config = dict(
    num_hidden_layers=10,
    hidden_size=640,
    num_attention_heads=10,
    num_key_value_heads=10,
    head_dim=64,
    intermediate_size=2560,
    vocab_size=13513,
    hidden_act='swiglu',
    norm='layernorm',
    norm_place='pre',
    norm_eps=1e-05,
    positions='rope',
    rope_theta=10000.0,
    rope_fraction=1.0,
    qk_norm=False,
    attn_scale=0.125,
    bias='none',
    tie_word_embeddings=True,
    parallel_block=False,
    init='normal',
    init_std_qkv=0.029,
    init_std_o=0.00648,
    init_std_up=0.029,
    init_std_down=0.00324,
    optimizer='muon_variant',
    learning_rate=0.01,
    lr_mult_o=2.0,
    lr_mult_down=0.7,
    beta1=0.9,
    lr_head=0.00693,
    max_grad_norm=0.5,
    warmup_steps=200,
    schedule='wsd',
    decay_fraction=0.567,
    decay_shape='linear',
    final_lr_fraction=0.05,
    batch_tokens=131072,
    max_seq_len=1024,
    doc_mask=False,
    z_loss=1e-05,
    train_tokens=860700000,
    max_steps=6567,
    dataset='wikipedia_en',
)
MLP neurons of a small language model. Each row is named by its layer, matrix (gate and up: input weights) and neuron, and shows model dimensions 554-617. Each number is 50 + 12 x the weight over its row's rms, rounded and kept within 0 to 99. A neuron's up and down rows have the sign that makes its largest values positive.
A block is one neuron, or neurons of one layer that tend to fire together. After each block is what it responds to, as a language model described it from the Wikipedia text at the highest values.

L5.gate357:42 43 55 63 43 45 47 45 66 36 67 39 49 63 46 25 56 43 61 50 30 58 43 68 41 41 32 48 54 57 51 32 30 63 68 62 44 47 50 42 56 69 56 47 58 71 33 46 40 52 46 39 44 36 40 43 66 61 23 52 38 57 66 47
L5.up357:49 54 50 38 59 37 41 55 45 61 34 40 51 46 33 53 54 50 57 33 47 51 58 37 51 41 47 56 26 49 55 57 47 36 47 68 22 25 49 40 21 43 37 69 51 69 33 40 46 43 40 80 36 43 68 41 50 75 52 61 52 47 62 57
L5.gate477:63 56 71 57 62 59 34 58 29 51 37 39 29 39 45 30 60 54 70 52 41 40 50 46 43 69 46 45 32 44 48 53 42 58 56 47 62 36 54 45 72 56 48 36 61 48 52 26 55 48 40 44 55 49 54 63 68 71 50 45 44 36 50 54
L5.up477:44 69 65 43 54 81 36 56 38 43 76 58 26 42 51 41 47 56 73 49 54 57 56 53 43 58 29 56 25 47 55 42 38 44 48 35 62 52 41 55 66 52 39 43 76 61 40 42 50 47 24 32 47 53 50 33 41 57 47 24 51 36 33 38
L5.gate1014:65 49 58 37 41 43 54 54 50 75 42 43 42 43 27 64 32 61 54 35 47 56 78 43 53 53 40 52 59 66 37 40 54 50 46 61 41 45 55 17 11 65 67 60 62 58 54 53 67 67 72 66 56 48 28 50 40 45 39 65 40 44 28 37
L5.up1014:40 32 48 34 29 25 66 49 41 57 36 76 61 43 34 45 53 52 51 28 54 49 58 68 64 53 41 59 47 73 52 40 34 37 59 51 52 42 51 77 59 52 36 40 48 69 34 57 44 48 81 41 20 71 63 27 56 37 57 65 54 40 48 57
L5.gate1230:60 69 43 17 32 48 49 69 57 41 44 29 58 57 62 60 38 43 36 46 63 54 73 71 56 45 42 50 40 37 79 29 49 35 54 51 51 59 32 61 53 64 45 45 48 49 49 56 86 46 65 33 44 56 31 54 34 54 48 52 42 52 48 55
L5.up1230:28 35 46 85 61 32 50 70 58 31 37 33 55 44 63 51 69 34 27 53 69 48 44 66 66 42 56 54 40 41 61 40 44 52 49 55 69 62 48 43 60 60 48 59 57 21 53 49 51 57 25 27 52 51 61 72 66 44 41 52 45 30 65 56
L5.gate1769:35 37 50 42 26 36 47 38 51 63 51 44 49 72 62 61 45 44 50 41 50 66 42 62 40 39 56 59 26 34 67 54 32 49 61 50 49 21 36 35 42 42 35 56 49 46 42 60 61 70 45 44 45 46 47 45 45 52 48 45 44 33 44 50
L5.up1769:20 52 61 57 31 50 50 47 41 68 59 60 40 60 45 70 46 43 45 62 45 60 43 57 30 61 44 54 37 45 72 36 33 58 72 59 49 43 43 39 38 58 44 52 37 51 30 58 58 51 65 43 56 52 48 66 41 58 49 49 50 36 65 57
L5.gate2076:58 38 11 36 19 45 27 44 50 62 59 45 32 33 55 60 52 36 55 61 53 63 56 36 50 48 50 49 32 57 49 52 65 51 64 52 41 43 70 45 32 70 65 56 76 57 47 45 36 50 45 43 57 47 52 48 64 47 42 39 59 46 40 51
L5.up2076:49 36 63 58 39 61 58 77 31 59 65 50 54 37 43 55 64 57 43 53 48 72 60 54 41 55 49 63 62 59 69 53 54 66 40 59 45 30 81 41 56 46 45 49 68 32 69 46 44 53 53 61 52 50 59 43 36 47 32 46 72 65 63 61
L5.gate2319:55 56 48 56 33 51 49 65 36 68 41 55 47 34 43 46 64 43 56 60 57 37 47 56 54 48 67 52 54 60 66 65 35 43 55 40 49 50 68 66 35 47 32 46 55 43 39 31 42 76 56 36 67 63 58 40 46 47 47 24 38 46 50 59
L5.up2319:32 40 53 62 53 51 48 53 42 52 63 68 46 51 39 44 30 77 55 58 51 50 55 46 51 68 40 76 61 58 23 51 56 44 47 50 34 51 43 45 38 63 56 58 24 41 40 42 42 50 60 72 58 59 68 40 52 35 52 38 49 70 60 51
L5.gate2514:65 56 80 28 62 58 65 50 48 51 39 51 42 46 39 55 43 50 56 58 37 42 67 70 54 34 54 25 39 48 44 52 40 25 59 54 52 36 59 63 45 42 52 63 46 31 30 36 66 57 50 35 43 39 49 53 34 57 68 33 21 49 55 57
L5.up2514:47 50 31 54 79 40 50 90 56 62 47 62 45 61 50 47 55 66 39 37 36 32 43 52 57 60 56 65 51 50 45 35 38 72 53 54 62 36 49 39 52 34 57 47 64 47 38 64 45 30 40 27 44 80 45 38 47 37 58 41 42 42 28 65
Responds to: First-name endings. Final token of a person's first name just before the surname, often word-piece endings like Kl-aus, Józe-f, Salvat-ore, or whole names like Richard.

L7.gate35:46 54 38 31 51 46 52 49 51 51 69 72 39 51 58 66 52 57 48 58 32 51 24 50 41 65 36 52 47 58 60 37 46 46 33 46 45 37 37 50 39 39 58 36 32 39 51 64 25 62 52 45 51 50 63 46 42 46 47 49 46 48 40 57
L7.up35:53 34 42 43 55 47 36 44 45 38 44 48 39 19 35 61 47 40 56 41 62 72 34 43 41 67 39 60 48 39 51 33 44 54 37 54 47 63 67 47 52 64 66 60 37 49 38 56 69 53 67 42 54 51 44 66 41 52 61 60 47 61 37 50
L7.gate73:43 52 35 37 51 44 39 50 53 59 34 36 59 44 63 32 33 35 57 47 41 52 48 53 26 55 36 39 53 41 65 47 13 74 34 68 35 59 32 39 45 35 50 52 48 44 38 38 51 48 52 33 58 75 70 53 50 51 41 44 44 48 54 48
L7.up73:52 34 59 38 55 45 39 38 63 65 59 57 54 46 59 31 39 26 34 56 59 53 38 42 34 39 18 21 36 42 58 40 13 65 40 39 66 53 32 44 28 34 46 59 58 48 50 58 37 59 46 58 48 69 47 55 37 75 85 56 70 53 64 44
L7.gate298:47 48 24 51 50 49 42 37 66 70 68 35 62 37 44 53 46 48 60 41 59 37 50 33 52 51 38 58 53 57 67 51 43 39 43 65 49 54 56 45 45 43 35 52 67 54 61 51 50 66 57 62 48 58 52 64 51 38 62 59 43 43 77 51
L7.up298:45 32 25 42 33 42 49 62 40 48 72 42 43 44 56 44 60 65 53 49 44 44 56 58 55 40 67 47 61 82 49 54 21 53 48 30 45 66 46 46 53 66 46 53 55 60 60 39 48 32 65 45 44 52 53 66 55 51 66 39 40 44 22 14
L7.gate854:41 55 66 53 45 42 68 30 56 47 47 64 72 56 64 53 61 72 56 52 46 50 44 56 47 49 47 64 47 43 65 37 36 59 44 38 26 51 45 53 29 55 36 45 45 38 51 32 50 69 47 35 44 60 54 75 60 53 64 27 59 24 65 69
L7.up854:50 48 65 49 61 62 39 41 51 57 43 55 51 27 63 50 57 65 54 44 63 58 51 51 63 46 34 46 55 46 63 49 53 51 59 46 08 36 49 62 35 58 39 59 51 38 55 64 34 47 36 59 24 39 32 40 48 51 59 57 73 31 52 67
L7.gate1151:62 63 33 46 60 44 38 70 57 62 50 66 44 52 48 83 58 52 54 56 57 65 30 40 70 65 53 33 51 55 59 54 43 40 39 53 60 44 43 30 43 42 47 26 53 59 52 37 50 59 45 35 45 55 76 39 35 42 36 44 56 46 67 64
L7.up1151:63 56 42 50 54 49 33 49 57 59 65 57 39 46 41 83 43 38 40 72 44 50 47 63 42 50 17 47 21 56 64 53 37 32 62 56 60 44 36 46 55 42 58 32 41 42 56 36 54 54 42 26 74 42 34 52 25 35 46 61 46 42 58 56
L7.gate1161:22 71 43 35 46 33 54 40 57 42 55 57 61 37 57 26 60 56 59 38 43 43 53 66 46 48 48 31 33 35 50 32 46 36 36 53 31 51 38 64 33 42 40 50 33 45 54 49 68 25 51 43 57 69 54 61 59 24 52 32 18 47 56 45
L7.up1161:60 54 30 47 20 59 53 44 49 54 58 45 54 44 47 43 49 69 52 56 33 61 56 30 60 22 62 48 31 55 35 50 62 39 41 51 39 30 53 53 44 49 45 75 54 46 53 55 49 48 38 33 56 41 41 46 54 56 41 67 60 52 66 38
L7.gate2134:39 52 64 38 68 42 40 37 58 39 46 66 44 56 54 50 54 26 64 61 27 36 40 33 54 62 46 41 48 69 71 57 43 56 63 61 56 38 34 41 50 49 56 36 52 25 43 59 44 70 58 39 44 46 48 41 61 53 23 47 51 65 56 48
L7.up2134:57 62 57 51 47 59 54 44 33 51 48 48 61 49 62 42 41 33 49 65 32 51 60 57 47 67 69 54 31 57 40 44 36 45 70 55 49 52 35 30 48 44 52 41 46 37 35 38 63 56 77 30 53 48 56 56 44 49 36 40 43 64 54 38
L7.gate2203:41 42 68 41 26 61 42 55 59 63 34 47 37 31 54 69 41 50 46 53 65 67 52 53 44 05 61 52 53 46 91 42 21 12 45 48 55 56 45 33 45 53 41 41 46 45 39 61 58 57 43 45 37 73 37 75 51 29 42 37 64 67 40 63
L7.up2203:43 37 66 45 54 58 30 49 47 50 54 57 53 58 46 73 44 37 44 25 62 68 80 50 66 43 69 60 42 75 43 54 32 64 69 61 76 55 37 54 29 19 48 50 65 50 29 24 36 65 47 49 39 39 56 79 45 63 58 69 39 61 43 56
Responds to: Person-name onset. First piece of a person's given name in lists, tables and match reports, especially Al- and El-, as in Alwin, Al-Dosari, Elisabeth.

L5.gate592:40 31 56 61 54 44 47 44 43 55 49 38 43 51 47 41 37 48 46 57 38 35 49 23 57 50 50 67 73 26 44 28 58 51 63 45 38 30 51 37 61 72 63 54 56 58 49 44 39 28 39 68 29 67 54 42 44 62 67 46 60 52 43 45
L5.up592:52 26 52 60 55 57 39 61 40 22 30 40 82 45 62 71 47 64 77 33 68 43 49 27 35 41 41 44 41 28 59 47 43 46 45 50 46 48 37 62 50 60 40 51 51 63 61 66 52 51 46 64 52 71 43 50 47 32 53 47 80 69 55 63
L5.gate657:19 28 60 41 39 38 51 49 45 52 69 62 37 29 33 64 16 61 58 54 43 50 47 41 48 59 62 36 53 58 39 40 56 23 47 54 58 49 31 39 65 38 31 67 36 69 43 68 74 58 58 61 54 46 54 48 51 49 49 55 24 45 50 46
L5.up657:50 63 43 43 25 50 53 46 69 50 36 51 49 27 51 42 35 55 30 56 83 32 46 38 20 43 58 28 66 50 62 47 23 18 34 72 50 63 56 59 58 61 59 45 53 53 55 73 34 68 61 50 43 59 51 43 49 46 60 55 50 67 33 58
L5.gate1472:48 60 60 59 70 47 56 27 48 51 42 60 48 54 44 53 25 45 36 49 55 48 40 61 81 55 45 34 54 58 41 55 57 58 36 56 64 41 43 48 47 61 66 37 49 21 35 65 45 35 54 44 42 75 23 49 23 26 54 58 33 64 50 55
L5.up1472:35 42 49 54 50 55 46 51 54 80 54 57 55 47 54 68 47 43 64 67 52 50 42 38 55 67 38 44 52 45 44 42 50 39 34 26 34 30 39 47 45 38 42 48 45 78 69 60 30 23 61 38 66 53 63 51 46 41 28 55 21 35 73 25
L5.gate1637:40 46 48 74 39 53 69 50 58 38 40 81 63 57 60 68 58 55 46 57 55 27 53 26 64 44 52 62 58 73 28 63 64 50 27 52 39 41 74 32 45 64 44 61 42 45 47 28 40 56 61 43 45 74 46 62 31 46 46 47 61 59 48 59
L5.up1637:52 55 81 56 54 25 43 45 54 62 69 41 50 59 48 62 45 62 53 32 60 53 34 51 78 46 43 53 43 33 51 49 58 51 30 51 65 38 45 54 93 58 55 60 53 49 59 45 28 50 39 60 89 58 42 54 54 48 55 50 51 52 56 31
L5.gate2133:39 77 33 59 50 36 45 20 39 45 57 62 49 47 40 27 39 65 60 62 54 58 59 35 51 56 51 48 67 54 74 38 45 57 52 43 49 52 49 44 40 46 49 53 66 32 50 63 40 57 54 37 40 49 48 50 45 26 47 46 43 60 28 28
L5.up2133:42 31 57 35 47 24 48 31 38 38 46 45 52 39 35 52 42 74 58 47 61 50 29 34 41 51 49 52 56 43 50 29 51 55 26 51 54 47 59 55 54 55 62 43 45 37 42 46 65 64 44 47 55 35 31 53 39 39 38 49 32 21 44 46
L5.gate2321:62 36 48 63 55 55 34 65 50 36 44 49 36 43 55 63 37 64 44 79 40 40 46 58 55 74 50 55 67 37 34 50 47 15 63 37 74 40 61 53 63 77 50 61 57 62 63 69 43 62 65 42 48 36 38 63 49 36 37 54 41 64 43 53
L5.up2321:66 45 51 40 59 56 37 43 48 47 29 72 64 33 58 63 54 41 55 61 46 55 64 57 59 70 42 66 32 54 71 61 64 51 59 34 40 42 46 49 54 50 74 55 39 59 50 61 32 57 42 49 52 48 31 67 33 53 43 44 36 53 44 49
L5.gate2442:62 54 59 42 64 49 54 49 38 56 52 44 52 41 76 52 39 45 53 79 49 42 38 49 66 32 40 48 57 53 50 47 43 23 39 53 51 59 46 53 45 60 64 36 48 51 35 63 42 55 46 52 54 57 46 43 74 61 57 61 56 38 44 31
L5.up2442:62 42 45 43 62 35 54 64 78 52 59 67 52 46 21 47 51 63 43 65 36 35 66 40 54 38 55 50 45 66 53 30 38 31 37 56 39 53 57 46 67 64 49 50 71 52 36 37 46 48 62 64 26 66 29 47 38 45 56 58 52 42 42 47
L5.gate2552:53 51 54 47 27 35 54 32 52 28 35 22 30 45 57 66 49 58 56 55 79 61 40 27 50 42 43 53 37 68 34 43 44 38 26 41 79 35 45 21 68 49 62 44 25 31 62 51 69 55 42 51 72 52 52 55 31 19 64 51 48 44 60 32
L5.up2552:65 80 30 50 49 52 35 45 41 96 67 61 56 47 40 45 43 45 74 48 30 42 56 46 66 52 47 43 40 60 57 42 71 41 53 51 54 51 88 58 42 52 38 43 52 45 32 56 42 48 41 41 38 60 39 46 65 40 45 48 37 63 40 50
Responds to: Mid-name subword fragments. Short middle or final word pieces inside split proper names, especially Indian names in film or music lists, e.g. Ragh-av-endar, Sriniv-asan, D-as.

L3.gate746:62 33 56 76 48 64 48 49 62 30 60 54 38 36 51 45 36 28 48 43 58 15 22 61 86 74 33 67 49 38 66 36 39 45 27 45 58 69 42 37 37 78 60 60 39 52 45 54 44 42 60 72 26 58 58 39 39 42 53 49 45 51 59 48
L3.up746:54 39 64 52 35 42 37 35 58 62 48 50 53 60 49 60 43 49 58 58 56 58 42 50 41 59 45 25 37 39 63 34 49 46 42 43 52 55 65 43 59 57 53 53 38 42 36 42 38 46 35 52 57 50 37 52 41 61 42 45 52 55 41 45
Responds to: Proper-noun word fragments. Word-piece fragments inside or ending names and foreign words, mostly in lists and tables, especially a final -a, e.g. Nowsher-a, Star Ma-a, Qar-aba-ğ.

L7.gate240:63 50 30 65 42 41 39 54 71 58 48 52 36 51 40 56 47 50 47 36 52 60 40 56 47 72 51 54 46 55 42 68 54 35 55 55 61 59 59 25 28 48 53 68 70 51 68 58 47 40 55 53 30 61 28 51 76 42 24 52 35 56 53 59
L7.up240:68 35 22 50 63 46 51 38 39 60 40 31 34 52 60 52 59 47 40 46 45 50 62 57 54 58 50 71 51 58 37 59 49 34 33 63 36 64 43 53 41 31 47 30 73 60 41 55 45 49 37 56 32 94 30 41 46 61 60 49 48 42 51 49
L7.gate459:50 46 47 53 54 40 54 42 54 56 60 55 52 44 49 54 55 49 48 43 39 69 53 52 38 56 62 68 46 11 36 69 51 43 48 38 46 39 59 29 36 53 49 44 53 52 56 33 48 50 42 51 60 45 63 50 52 59 69 69 63 75 64 60
L7.up459:58 38 41 61 43 49 52 69 50 62 32 46 47 37 46 25 51 57 51 49 28 47 50 64 58 48 37 58 54 35 55 25 46 55 31 62 50 47 58 48 61 52 41 45 65 67 41 57 54 38 55 66 70 52 54 58 45 54 40 60 53 43 45 77
L7.gate618:49 37 73 50 67 42 54 47 48 57 47 46 43 64 39 49 56 64 51 73 56 54 34 49 64 47 44 50 36 42 46 69 56 31 39 56 63 65 53 38 63 66 44 53 47 41 51 43 48 69 35 60 53 54 40 58 45 49 50 57 67 63 43 42
L7.up618:48 36 55 52 30 42 48 58 57 49 63 75 28 83 21 59 57 56 54 59 46 40 41 50 46 37 53 51 44 57 60 56 46 42 57 26 61 46 45 53 53 41 33 59 50 46 36 72 44 67 43 53 64 42 36 48 37 59 55 45 44 74 39 59
L7.gate1007:47 48 39 34 82 57 53 49 34 44 46 69 49 55 32 68 52 41 63 55 52 53 65 76 46 64 65 52 59 52 53 60 37 49 58 50 53 75 61 57 40 47 45 59 48 63 52 37 69 66 57 30 52 48 59 62 42 61 49 56 42 47 48 43
L7.up1007:55 63 39 47 49 45 32 68 59 45 60 47 61 39 47 52 52 63 55 56 44 43 59 60 48 30 50 40 45 44 29 41 46 51 33 52 59 51 38 57 53 47 40 50 54 57 48 56 49 63 55 30 40 46 57 68 58 85 47 37 55 34 50 56
L7.gate1384:50 50 53 33 50 52 55 69 58 62 56 65 65 72 45 57 89 30 74 55 65 63 59 59 62 40 29 41 55 56 47 46 30 62 47 52 40 35 40 59 76 90 39 60 62 45 48 66 44 69 64 43 53 56 58 63 42 48 52 55 45 63 62 43
L7.up1384:47 46 43 30 53 64 57 63 50 62 53 50 29 59 56 72 55 51 58 56 86 40 52 39 63 38 47 69 45 57 53 40 63 34 54 59 25 46 61 59 40 35 52 52 52 47 38 64 72 46 43 31 53 41 61 59 44 61 54 32 55 67 55 49
L7.gate1987:71 46 37 51 35 52 41 70 48 63 53 60 36 63 39 61 30 72 58 52 52 52 35 51 63 60 71 49 63 64 51 37 55 29 54 53 77 64 46 49 67 51 72 75 45 54 54 58 56 49 54 52 52 57 48 43 45 51 41 43 27 52 74 54
L7.up1987:41 55 39 49 41 39 51 60 40 52 51 41 43 67 60 38 46 54 64 63 63 45 42 46 31 65 42 46 76 46 42 49 56 51 30 47 61 62 35 36 52 33 81 45 40 35 50 60 45 67 66 51 54 64 49 37 50 66 29 67 42 72 44 45
L7.gate2379:53 66 41 38 35 36 60 55 54 63 71 35 48 48 68 49 57 69 64 45 74 38 47 56 70 71 44 51 49 43 56 29 42 43 46 45 36 39 46 59 52 51 46 50 49 43 47 61 44 60 39 62 56 37 52 61 58 35 57 53 67 43 44 55
L7.up2379:47 58 39 57 46 38 45 42 41 53 59 67 54 44 40 71 52 43 80 41 59 45 62 56 60 42 82 67 56 44 50 17 52 68 50 48 40 57 47 39 51 67 56 52 57 57 63 66 50 54 57 51 41 58 45 64 40 63 31 41 42 48 58 41
L7.gate2518:47 53 43 65 54 54 48 45 40 32 57 62 52 29 43 65 42 49 49 67 63 43 38 35 79 61 46 48 38 63 37 60 41 30 40 30 59 36 78 36 56 51 48 58 53 27 13 54 45 64 51 34 44 38 42 58 34 58 38 61 26 59 50 62
L7.up2518:56 56 46 51 42 57 32 48 35 70 49 73 44 43 39 55 35 40 42 52 43 50 53 43 70 53 38 58 45 59 51 38 40 47 60 32 56 62 32 55 42 49 53 65 46 34 26 56 59 52 41 53 46 53 43 64 52 40 43 67 38 55 36 64
Responds to: Subword pieces of names. Early or middle word pieces inside multi-token words, mostly Indian names and titles (Raj-end-ran, Supri-ya, Star Ma-a), plus common-word starts like comp-act and k-issing.

L3.gate1512:42 30 50 42 46 51 61 51 62 53 62 46 55 43 40 61 42 58 36 65 33 56 43 61 60 69 59 61 62 47 59 53 32 69 53 49 43 37 63 58 45 13 55 32 41 55 57 37 65 57 56 59 63 53 40 62 43 54 57 33 57 58 65 59
L3.up1512:43 60 58 61 46 50 43 41 54 50 43 25 35 48 51 56 75 69 64 59 65 28 51 56 61 23 66 47 39 56 46 30 59 57 35 55 67 73 37 53 51 32 43 30 54 40 56 50 42 45 52 30 45 27 37 41 63 52 65 71 37 52 70 35
Responds to: Word-initial "Al/al" piece. The opening Al or al piece of a split word, as in Alwin, Al-Wehda, alma mater, alpha, Alps; also weaker on his/he and miscellaneous tokens.